Weights of a small transformer language model.
Size: 2 heads of 64 (1 for keys and values), vocabulary 8192.
Training: a variant of Muon for these matrices, 4856 steps.
MLP neurons of a small language model. Each row is named by its layer, matrix (gate and up: input weights) and neuron, and shows model dimensions 0-159. Each number is 128 + 32 x the weight over its row's rms, rounded and kept within 0 to 255. Numbers have three digits each. A neuron's up and down rows have the sign that makes its largest values positive.
A block is one neuron, or neurons of one layer that tend to fire together. After each block is what it responds to, as a language model described it from the Wikipedia text at the highest values.

L6.gate45:124139144083116141150140114090116110148110069148103102125158129138144126182159100109119150100123100127107125070081107143104108130127192107143076128134096156122106110100134103078130166111189151113136127085098073155143101167164208148130075115156146075110162117155133086095145161115106146100124115131090063128078178119109101183124124150118065081194144089133035120161102081069190128157161143133142120119200080067157147081106139143135138186124147120156089082157109116122073088166101100
L6.up45:127164163095151116166141121112069108169128113188132161173115149111153134154098151130140079118159137096135125089122117093118161085132161111127133109102092106170168082046174107156088197149177123140114124087130139129088049092137138145152169164077134131108132105116068085124127160136098161142100085119193127159100171076140149141180141147102134087139136084161181182087158139154177146112151070093138136116107130102137135088103131159088093188078167070104177067095170096115103163167116160
L6.gate96:126155162081098137111137116173168135134095171151131055128104138101110133156088143138090131126169076102128106168108144116174111135121096135076072107124121120129091116064105087116082164099104136140182118105081149051117093101094131068121147131089154161104083140132094133083168091129122168089098138168129137186105110224200138149111136161068143104188147128119114095085153141156165180090149113143148103081135139160174146067096112097080112180156148093145126068102124174096106091135098147
L6.up96:121122116194177161149145100051215153093131117151104171114110203169168119117103123154184144143131115080104171156083141094141193128102104145086107100078123171128138129140118074149118101102079155119141137115103163149154121130117155168151112049128147027145081086157114111154105100089148193123136106180113122165084148074186157146127131155035143155116124139139118159090163156134164095115137085145105148127170147108129146112103127130174125101152096124144073132145125171118164111095119163
L6.gate134:132138141175135121114185140116056123083117115172121132110153167138124177070089128138153116114110116081048148116106111126163174164136178149175099181163099180118071089144135109150150140101146086145093159181152111143163123093165183139063137112109154169094135151100123101092118159091172133174098144144080129146136122138137145121215160120130103117086115180076150173145142114208210145056096140086092134103139126135146128141121164127178183103153154145137144089111121108168087160136082113
L6.up134:183203108161148154096136133156096090082089130086122143079124149099109126101078107125158101089127127174105134131110101131147157110173162162092142084119147150118139158153159174110109111110139114136140146124111113086105182131153089098098145139067163128083158164094075139123095119134167091102131107078140095202118175129155098093188086201116168136137151133077112081111109120160145117100098104124113115108090109131195143172105053148198155150119177126112152166123201160128083037103154103
L6.gate221:159113135145155104108162128091163105103153094127102125140141147059136188116141133159105075173119107053107134080138165142219072078145129104118135083139160097162126168085157129118121185179154135165181206106132122108140073107100084140169126164126166172126116094139117143144147059078134182198151118093117131126128112111154120144125096105087106109119129128119091139055085084137165131143146133105132097063161132123137100085174157107096141145061124102203092097115155115119156079096119155
L6.up221:141106152108133168107162166106111046121082138173105114148123101127164182122143124156145136044147132094119141123117150120183128063141125080152112111143106063096101179124108100140152200084125117165143151118102106109137118154136196126179129195146129127102125142138041072080162111120164157163153100102131126129167178150075118112146124174086132170176124068106088131087156092101167123131105150146127114162209109059149142135164198065151083128104140120139110096141120167131099164125119143
L6.gate275:146126080147113156084177161038147144122146116142178096126139120115093092140142194151102140090141112121121101189167232149231126173123094118115158121149054093148130125136067129109136156124166036115086139124086158146135151106149164108116180143198134149079180102150133131116145143096147161188206129138136117180108114122152170169103119115132110144143136153111125135109158106134095154096129147108140122127108105101126113092108126142134121104127129138022118133096194143112121109143166134
L6.up275:088131096123077099125178173143154130134100165159133117137121132099121165176163130191107108112164122092213168090109150141166143136091124109172084068171107127126134110112089151150214139097102090165096136090115149140140138137092114073191146108161101110136107071123164114132143157134136151154142079101105094096131148122123124173100143193084145157202165147103116172139162098105116133074143134176083125197123070076094157155120144136166139150155108147089112213095131161155120118168098065
L6.gate305:112169107101136162150144104164084134145150151125121052174110155094136167181130155134127111182140107116122099132178132092130126114124123097142113069123125139063160188179075120135143127139118149130060127105104144126159107160093103091139183115142151103178057078204124072165137065093126090104169094190141149134103100127082131124085178138110155108161133052109087120076179095128172136100092146114147103043133107131116110100096127157112106138166198129128185141094114103076134122143112156
L6.up305:115099146181052146193093155110134050077084108134105137110084159172107184091188130109119164139135127096117111068120136120126113136087146136186144121092115094210154155123138124062115128085163139118141129096139172085118124102137078163137080120162138120130157103137127155090160095163141178123123156133153138096096104135108126104112157148127153096137102136109176100163117117114168135082097109157081081200100090108167207167120162112150182174071126206112115129093155171140132102105176119
L6.gate454:167148145172155148096150104155110113120093167179118173150134128066102162178109135160163185034142145056090140119105157119158084057141125129131169117128095218123179144104079167155130115110078113122115123139170147120093185112171167118163153119111177147175157158119182142090186088133142156145131144150081133102144106129144133090109113142145080163141140122094143183070106101119151137110088109157048135193155163135146097091130166112148101145158120173106098117119160146171160143112179114
L6.up454:161125091151172189116124090069101112094061114139157119092121142153178125125112104167081177110139171130106148122108117102134149099122063156158177121127130111173133157101088142116131187164081148163069149139174086123141081090180122125150193153148132115146069120072118134136164094118160155165138051167086087152075161104115122123136165142126117079136080146077108137144152104076105124072079125164130168145096171111085140112129140146201152150142174125099058132118088132125130093114143056
L6.gate524:106109163145095182099144106126131125153092135107156116137116143137168177068085137155163160145219149141076130128124174093227083072172135170145172106138184185176101099069089089131168071141132099137137096173108103153111135113156110212087088160132127141103084090131104126115145117108126076069129086117099161118160094166130113150084162120130147104129135132100101146153150175101104117099127159063106087120190140138094122100103190142076109087108145135136156126110093159134124122180124153
L6.up524:024128102147154159097174155137111133089070156175123153133114118159104173153100119115135107193124120141081111101123174079138112103129132105108127088160178185147121068161120096103136145124136070148131197142136076183152125078155106101115170129129154162105117114175153141124049121154136084099123127119097152157162153173119152081112188192117073052165126146132113151169139161150166130122081056149060166142127143127123124108148150138090095111155097158148137097078147122159143098107090081
Word-initial fragments and headings

L6.gate0:123139097141121125105092108094134133152162098151119054161153137122144154144111100131118144109128108143154098161075119098139072117144090105137149144125100136159129175093124108103156129097118061111102118079022092137168166102130075124175155086126191151111093117131139150183085082130153077159097107166121112187124099096145151062164167099124123078114146147126093127098165106070059102122079072155128155113080121169079179197131110124055105161116116131126118182172162108183135096113099139
L6.up0:174164115159147109185184149085168156072067124086150125106157054121130066126142157128154132137107053128124097113168093158092146092121126128079159105138143187144163080158085104174103171109175121089140169133120088121093162119115158120175163118147122119153087176103170106121088140121122072100127107125076148098069088141156140150151109094123137136133107089097140084150148106182167111106151150094188123106159103133169103078131099184094124071139093170099127094159124112171095170148058086
L6.gate25:156191081160160169145148076139148095103078141101119089106042132121141079135090121118179108100148117160174178113155124099129156102139096078100137138124112136152136119094150168075075150091156063100116142121126131118085194171102113109062126084134088144069122106066108112149112138072142143175135163149148096118129120121077111180152109095097128094111106133098157076190120143206106124104109167139132108130150089143175158152178189131171095091133123169108074169117157080156165147151125103
L6.up25:151082114118190155137124048155111129119119148119186148141182163122140139124154191110103126114095132100133083130128101187187165113166075133166165079152185153123164126192089130157116084179179095105063138116106159146115116132091126139089105108124111137068159089153139133088162082102134135096157135110163137179093106093128138176186140125124159124152121142130085131117187097104053118137142109150159133162118106085108100077089148110108114171169063083156134069140109145105124088140171207
L6.gate217:124137109123122125144162114076125113178122138117132145100099176184090155144166112070178124093097052119116166139129072131111112074155139143116099127149143088093108176103086108042152173082149163110113079123123146112127106113169159139115125151133123104128129068150132102104154126102148116116169150122142151176111049089150125173131190156148115084100158166136132163135093079136086150111086139116103081179093150093135174118089142175086067159126185143034091139155086082150157157115174172
L6.up217:132142121066136074214141080059104098184168122122088117162125120152050206157167059136106137099095054073130125132161164129120133078115095152113122106116156109117084109111110104115092170059147142114143111128097118088152110126163118142131121098089129118071123112125075152068138148151185112143149099153130116160105090133092158119164136099127100095105082125128151107116112118132088104126122140107104112111101133124109166095114174114126144209081162123157139081164082096164070197159173161
L6.gate224:180091106124107150105122163138070100127070143132087140130086107158130119098178158144187082101212105156106107146159117100153139139143071105140156154174087141176075093062181126189157140159125137134107147173112197118159124120116129063126120114136066126090130115080093107146090123090131127154126107132123161108154170143103193084172094030126170125124139126182106117151167116194112117103094190114179132098093152114103155181096135129139146140120155152076115121130098171098136161121087135
L6.up224:109183148065144101143111148113073094145159149153117066113113138146164066116139082140152174148094109160129145125132163024145111075112097113116085184106110124144147144133159082118112113143174167074113090147093137115134184111140149124128134169108164187130110146116108140123119097123166111087113162129094111166151147145137157161089114070123089087088204135118125077149185097116150097199150131090095102148081091136150119146123070111061171137059148157143145108161196151140157113167163167
L6.gate276:151142088165020164157101100124122197182121133140125155084156122114171154122162071141140154165091090132107169103121125105110172126114153062119130180151128160134120116116154101114132161140141122115096094087141152086108154120116083146144106144083152143166154077078120170111074084123111101097148114091111173134085158143067136132154198055105103168133133151174121107156147109132158186157130119136166167144098110134132176097114086113091075095094050165099166058139134091081128130093108163
L6.up276:126121075177095154133089139133109156118149184153126097105127120134152127091124114182119092120122127126086161051150101125150140107143093047108177191170088123203129102099138135143170194107163116156099142126183166109105156180084119127104154136093179107140158126157180147168120088146155138116114129144155182113101121131074114139156122054114098121095128177131090152163167107125141199170080170107153200123111108153138183131153105137092105118118032175120113161178132093120127123085110156
L6.gate452:138163161183111137131159066116099109200141198161106067119121112104104172134104102134141122094069142112145134136107147142184150069123108097120120115096111131080113160085108130105126115125100078137163153069108123128127092123122177113119162084105090132151163101138123097124143084136167066165179184068165122170062122125147140133198151084109139093127139156162098147197156148082149163132115117148182207105142151166142133180171181138136139100144117112060120102091118066127175085109097120
L6.up452:160177129167158120127105070148097128116082136088137140074044112148093111140178117174116112188126175176164157157095096107109071126137168129153148159155138182087139137135133102164094204113116111118140142113137152128074158132127162117151104169144126098185100153098126091107070104171154104108140097075124125084070071121105130195160108115172113137123153161074161125145195182097130106177162143113149149174087086164170128132112143141143165137165123171119141136138121040137164133185109164
L6.gate549:130151136153164091161156178136088145182142138120138106147143110124116079125105123121147094150151109089153061126140171130089110081145102118059163147087129124098096135102121069112172169093114133064084132172101143185162162154170122154147113101083148114124093178145106092124112085100101083096125159106139127221076101104129165173154120124100082094108130155190229128171185145088171161102169132095142157100120146185142154110131058066111124174149105094120093120138097104151115123131141109
L6.up549:138165121177149057124154117140115119187148145119123116117106234121063154074090143132128179131161110099116083108047097131115125090104099077132140133117074120088157150079107058164165152157133150102098131127160122111173105094033158149192091131106171100168084093098103134174112099085087071083101163109127135117124143144128157123132125116107060161117069139162108127110182102145132159179137176100139142135144153154126144143127101126184097186133120084134132120152139093100131147105147163
L6.gate550:141069154136101142131104161180152114141153146147159163109140152160137139202118121098120156164169119160167154093100120158182114108127119165156138090175064139142105060134097073106079122164104116069111089132115138142148202051159081089123138153110155046141129140103150125084134113131185101086183148117165113160116107103145096063105098104134156141136132154196174081092171114088066156150082151147133135148133118119099119117137107115093112120159134143132110191114186120076132129180188085
L6.up550:125101161125119111123120131089134102143164134099130076121149125119115125038112094166125149143149117119115218177152116142119085139123189137120172146173119171179183194072104172142131108104138124115094127134177095153184136178121159145125084096154162128120143141070163089090091117083165157149106088146128115096065162097090155105175210099113078104138120199128079204147133105140118117118135124109124125173091096135095141149135121161117121117125104212083091171117115106101113111059154115
Finite verb after subject

L4.gate111:171123186091137108127091103129120099124082128136095114088128103155139171109129095055145100136143148147130152097066084097199154125140089080074173135102122152127123166157146148146122178124107103110091108165105109156164120181193095143132102095118063091160155091078158073093172092114089124143113166039128063145106095153078153114144104136134100105129129139121143122067122095143067174139151150132100141145087154150130131086111213059099089116157107106090174131166117107101097169144145156
L4.up111:180110115116104120128104042120148095151123157097117114086079135137184179114139118140160123222130181126112145104140086104191135130144152080094145114144098146163064148147128132168104145132125122161144107131078079107148117149138136143059113100140093091162137081056196070104164104124155137139102171047162105156106138141057146148147162106120148104149118174155137154100157098144134139160126152130131180159162142161134143130128180071103142184122089170140171163158091137096057097130174155
L4.gate200:181139097094104148100136105079104151176124162088100108122140188132105173105119144118136098114109150171112160120118160113108105101102155118161082135125113172153142069156169161212097089139130142142124137061153025095095151140151140140107102173150169133088157089082141192139088168152104127124136099146126164172155126152174127157113093127113150142094132205119158138095122091169106121129084149117145176141170119092142206156154153099131055120157111143069095157149115134189127170201152157
L4.up200:140152053135141134094138115127101122152156172188126149132107139161123131118151185107119097125151147162183126091161059147133110123148132141132092152123149102162100120103143120166099116158148168114115074134099199131134149177117105099195143081142149090107184117129115196056142125096097100115135123119150115121122124085099151119146147136142188125102043090136154120147163123128099048141106186143112107095101101124182182189103078091176059097156154147089137079153118128194165105129130208
L4.gate323:125131157079120117151183077064090101098122094092139072102170170163095139161140079075152151138080157131215148124140157112121163094129171146097061162145112136128134159079163137117139166085172093145101148077116134099114088168146101118136073106166086147120182109089166140088129098131118111174164191088066169171108071144181162156118133100101072109132138168128120129169142093134089143136151183121169114094177129158088129161173154154113093213121147142109130133129120108122118121157163142
L4.up323:187123104107119077134179091169085163124141161091127075138147180119101130136139156095112130115109168131236167140166171146173142136106138135105085186123150071128193116044140153111134131122187169117086162083096072104098100122114145099135119150179085124105099102114098149095122130124155127146182166155168156203120120134176144190146116152113106138117123177175096120151151159154081157112145153126153155163194153120091120152123137122143076169085135150142102201100144123183143165144139142
L4.gate596:116109109137119109085152154174116092106107120134146131083117104100099140130109115120131137157119098092214169091123201137121168090143101065138158089167095106121128162104120053101120185157094168088169099169110160132163132156181165138072142053169129162091126113097192185111147069167163160112150101111096179149114166118131138120165098108128051151090162152134124154159181088157161112111122142117072154153098107148086157083087091143130061166132166196122131109106131121137097139125098143
L4.up596:116150079173104099188189115153134110156179166164104133165117086127097142110155076183167136079129120190206111126154084191158169143150146116130137154118167073111144168088148120147188113148111063096097121166175136105102129114095124172156129076154133094066154122111100181133097110079151152123132137111129168155160144131109125187158156138104118110088110104082119127159108114125134154039151089157066118104064124188105139117132127159165122129130123159162200144124076089105135173113129108
Past-tense "be" auxiliaries

L4.gate30:105154101098150180102063129164154087154105096149080128135071144143113139116079159125085149113120166100095132096136230148142120110123152103131150130096083153082060096124154099080095146090148109140146087091126143162106167128166084134118168144160148120157163107188114091103179141123204113126179152081167135163123083158053133107099167137104167114053141128119139098111155099101131118120156147120128127093163092149144101135059196152150111129127175142091094159105094079180068158157124137
L4.up30:131113161142171172174145137128187134093101069108071127115115092146088153204077132146091132106128128098139143076094132146139142146142110125171121091125187157111147068094081086138178115123072129199096117116166146172093126094163110167144156145175166157089142124076118071063127142136143149169182102127092156088112119146064124104158141188157116118091129160154117182089189131160138165095160147181092136135145101097127155077088117084140151133102119085128132083130060122082140133110133180
L4.gate367:188153099095206081170172145154137121201110117094150153122086139125101151080080159113092121126116073140125123170115089133156148112102134180124134189100132185174135140143109182148156147126076136140164174097167118164180176165126102161147121123185062150140068108107152092138140111155140163159117113155100160195129115142081134152184126180113163157103170116138162134133184151126176136136152087138167146170130147160098134065163102131161081126092118083142102120103174124149170074146175086
L4.up367:163135120127213094130138182162134126185176097121101126119080153144171162056163123100109108183098136162143091162129102140168137118088097163173110199105127143159131083145080174127200110150125203124175152150172126166134183143145144112133135085165086109084140131079101124116161117153063131123130133173113150179167114139115137124148167151141128132113127116165140090186162172125160105091170097147139108125124180188135138126214145121107096115052127102152132136151154098117181111124175082
L4.gate416:120176092122080102174110140141165115107130080108129179096102121136071113142160121053133131121151151116093172159073179092151165176122145065123121089133090191128167119079086147132091085125116112169159155124166154161143165177130109189162097050107134151157101146146128082107162142117122092170144093112087146119102141161129178096108099129103057145143127160123191142137190072109150129122077191130112148159159167129104140143098112102208129118099145131096175088101138083139081077103137140
L4.up416:096160084106116132150121155152165130072153134106148152114120149156100118077135159058131126153118136090139131159058195111183189158098104087120145089112048150150148102106063183125109073164122161188144154160155122159140159135114078154169050045117116121131140147100121092057153181105175123187145122145136123141070078137074121106125142177087095172159111154097105131129151092108131143120091165085091147160155141153118123105094098100155137134120127158107162088113121150099087100116108175
L4.gate526:125139058108134178129097150169195100128156175144088147170083169142140083098105165138176180130144174062068177098062162109108118068110134140071129091095112127123108087139130185156138092147097125198095133091144149101112128095115131101135077139172111087124163175062105139130132112123160095123049115150130173132136095179083148099095110157091112088102160103156076118102126113200139115136115130114157159122141149132129145172125114167148169105109157152121148177130058125153148067157153130
L4.up526:092171139148141096082102147155196159133151107077101125133101172107120110096165076155124115119127174118105148098121154080114158090144182119116098105106185186118097114180135203127162127152062141150140167072203141111120150156138132101193095148104087131108155144132085117124129089127162150114117131155096127100085161145131104136179113080142152116128145110129178151133154063089166083167148142191196125177130039145161111077148107117156183154149136099128179134146167156129126079175139159
Ordinal and sequence words

L4.gate100:100112128155159128100124092071141108147103118141123072163134082112114183161137105120156132123109096181037149108101162090152121126131116161143169163120182154159120083103103119103126152106166127187165107178160123137076157081142092096084145155195177149173087158158100141115123115153062143185105115097146130151138119153124142143178073192131105080186096136099120149185130114124177144082074110078109135164105140189128173037111128123128135158067088085130160138110130170147141138143158128
L4.up100:152124156148149147071171146121136127090094192152093115143149208125104123103156087122171150093142112136101102137121156097114129157177174162095125129127181158199145109128117102074119129117095098137113115153060095067179122140113176125095125122098159118170104144104134064151196089154112103075112146136061106126143141106099095125056132120151108135159104145157194158077087074087196103091151140176072136179146166127094101123145130063151110126133095092098150090093143114080174118139162130
L4.gate104:103133129107161116104156105128089161117107130121086192120153156159138195130145201131125153128194159110103128084107143097165129149110163174085111134150098191101113140150111167172106137148105082065072141181097092125088151137140112132098096137160129151093070145083091206103147153096163060042104159099147156067129123123119129157178152144131134109180089072110074123134117146093132094116112119051082088137127102106107090116075146116116154134133107190105167185117095115144154121102099109
L4.up104:090148155093165112081161063107071124051107110129091164099167141147112131153155075076144139108149153123046110094078130097132113182115170129087148108157092178129109094138133162175116102149102111118100132149094085137067158179147143185079105154114145178123130120133095163117156149111136122062078152109086138108138104106130162145171128122145123114185095068174178107127085146144117097111070144092113134176117096146083125097134181130128146087135107188140148181169057110159168106142084123
L4.gate370:118138103133189173091112125130145158168102144112061081156125156060150121111148118186151153086130057175134195082123131132159119185107129147086111203118118122179148108139137203140140142088099097079143115108128089099174142092148143099153092132151150173147139167122099144097151093136131143162148091103156172134122065167178109142131110124122184099083126115139102110127086141195104073070196136171119200099138100071096064114105074117108095126115085123133132118129122155092127144168119121
L4.up370:152167139131105103065169150131124126147131195092109136166158087101118190112120145154154152100080111136175130102122149167194153138155120151133125146142151097148182111191149178147173106113071142118132136165140145130162182107072144096143110185148181103137143147153157149061117081100154174173134135159131137104153130182149079142115121150143132128107140136112053146090076148141141070089130153170084192127145135101142112058144070161128052140110109175126124104096143181150096098204147085
L4.gate452:186157156086117118143128107100118153147113127145174158109121131120113163137089111127096170101114106043092153108091203123121142162144155095139122133099134164137116097164142169172112139171209101151133137163102106171096140165119173093103136098161156076081134118158167138115077126170108147070111088146124150079164137134130174091140111147126112100150047115125146138170092100146155132082170114088086151129098182117118093157122081046139132125112118116108111138134113104011121220138090152
L4.up452:188184162081148127151073130135140161178124133151168186084099086127128169131046107160101143062153104059132160124113193098125114140153164127148137141145161118143116111166112163175106149183187110159109166166123131080101118136093201146135174093143148071046128133142149123116104095174101116089097112094119129132169116128098157109173126141162126158127064157149183198120113121136115139126166083154075125133126139104095082096130072079144154146130119124127122125068097127068138182145143137
Wikipedia section-header markers

L7.gate311:175148140141136179103148072166119101122149130125123140075102103111139148100188058073158125160094155132101130141136114081172132069084120167134101171122112102133126163105138145162135104138118115110081142120040104152109118087141129139161151090110133157119162091110149089120066108142146080144166078106094155174106113121170102112185138094177139078104151108178115103138153204079152151038122102153142138105144117065138113135098150117120151152116137140158101099112092110121029146162070052
L7.up311:139154095125090164087071091094144058063124112141095059040147175118181180152184148145151147147145093127087138110157071099098190137101125115131093195162127154114128125156141223123096101155097159152157162135082082146067132114119108142155128083192144142142106115139108093149161111121116163152129082140144125160135101204097149140166150156086125148145104110137099166123158145144137138110102126098126153158134100175216151142128163144147135088086089165150120153126118086074112130123161146
L7.gate636:158127142139079106138155077105082114122101121098167054114156144119098115139147097142134149137166067099134091123067186120155168161115179114171159149153060128094155151076134125155129080108139073160109098124111136150120125083088147108119140090148139144117201149156116123132167100097107095149177084171031148109150131107124160041134152144156157128117094200129096162092098081143152173090152148075105122154134097107070109161120113137185166058174105128103125115130155126094092135128095084
L7.up636:170156108084118140130115121134128165121117122191163066054071136171138144190184117141164126109077140106080152101126117138079134132173140096123142109142088147144105148145127144066088124156132135149103093081072147161111149123134152123184183125163138142032075127159137118106108107097155116169145081206105224146091110156148104089128125153156180173080149141175088115135161098114131055102103126109108127122130147095089124111153117158115150089080090103158090130101088088112134141116073146
Determiner before superlatives

L7.gate135:107183159132104132088164068164075142153145197099068089086134144078100127192161097134118139118141140072132151170119080160164087110143105089099107112074121148181097093137106083171168140079165120146047064084088098122187110143143128045073125091120135095115104076190156120132113094146147114145183079141154141126115096129086075132126125129099081106101145159121126078138133121112168150127141148095151097091110090144086078138172087159101111118102098126075116100149117099149137118115128129
L7.up135:226144114139087163102118078058146132128136152089109110115115162189103140098139083114073137148122101097092101123181161165146104149134129167169062159165118063090121107149057122147140177092127101055102098150142117094124116120118135148157128088113091094111151111125194153158142099125156093165166181153090131167121069145137155085135038095151109135092157104131129208137109114166150140155096156146129196148113084115106141108190150132150114157121117144120124166117116166158124091087079120
L7.gate380:168166135154118154085133135153089114137123136067111176131109083157213134107112123098134134144113090133126139170140077127133086111154179178104087112151132123118097140136086135170078157097141092152131085132033073170124124162121137071134128125158125183091123110136119107151151130070117119114154092121101143091100135131127163176074121081132158120182136146081137109084217100167043160149134184154138118108080106141168129113157159060138089124149160088117119192051136162151114085136131144
L7.up380:152136143134098136116129135080098095180079123081068177108141074192111105182129114136074089129083143161111201139072078100156081144145155150099103115133132134082176115148105066118115189120115108117135094138070067089094089144147118102145130143099119100085098044122143180108084167115121098129147105075124099111172116082108140165138082151175091145141111115061159155132128110130127123144149129113093085163086109141125110165091157082127103106084127121176130103057119115203150141170149133
Predicative "as" and copulas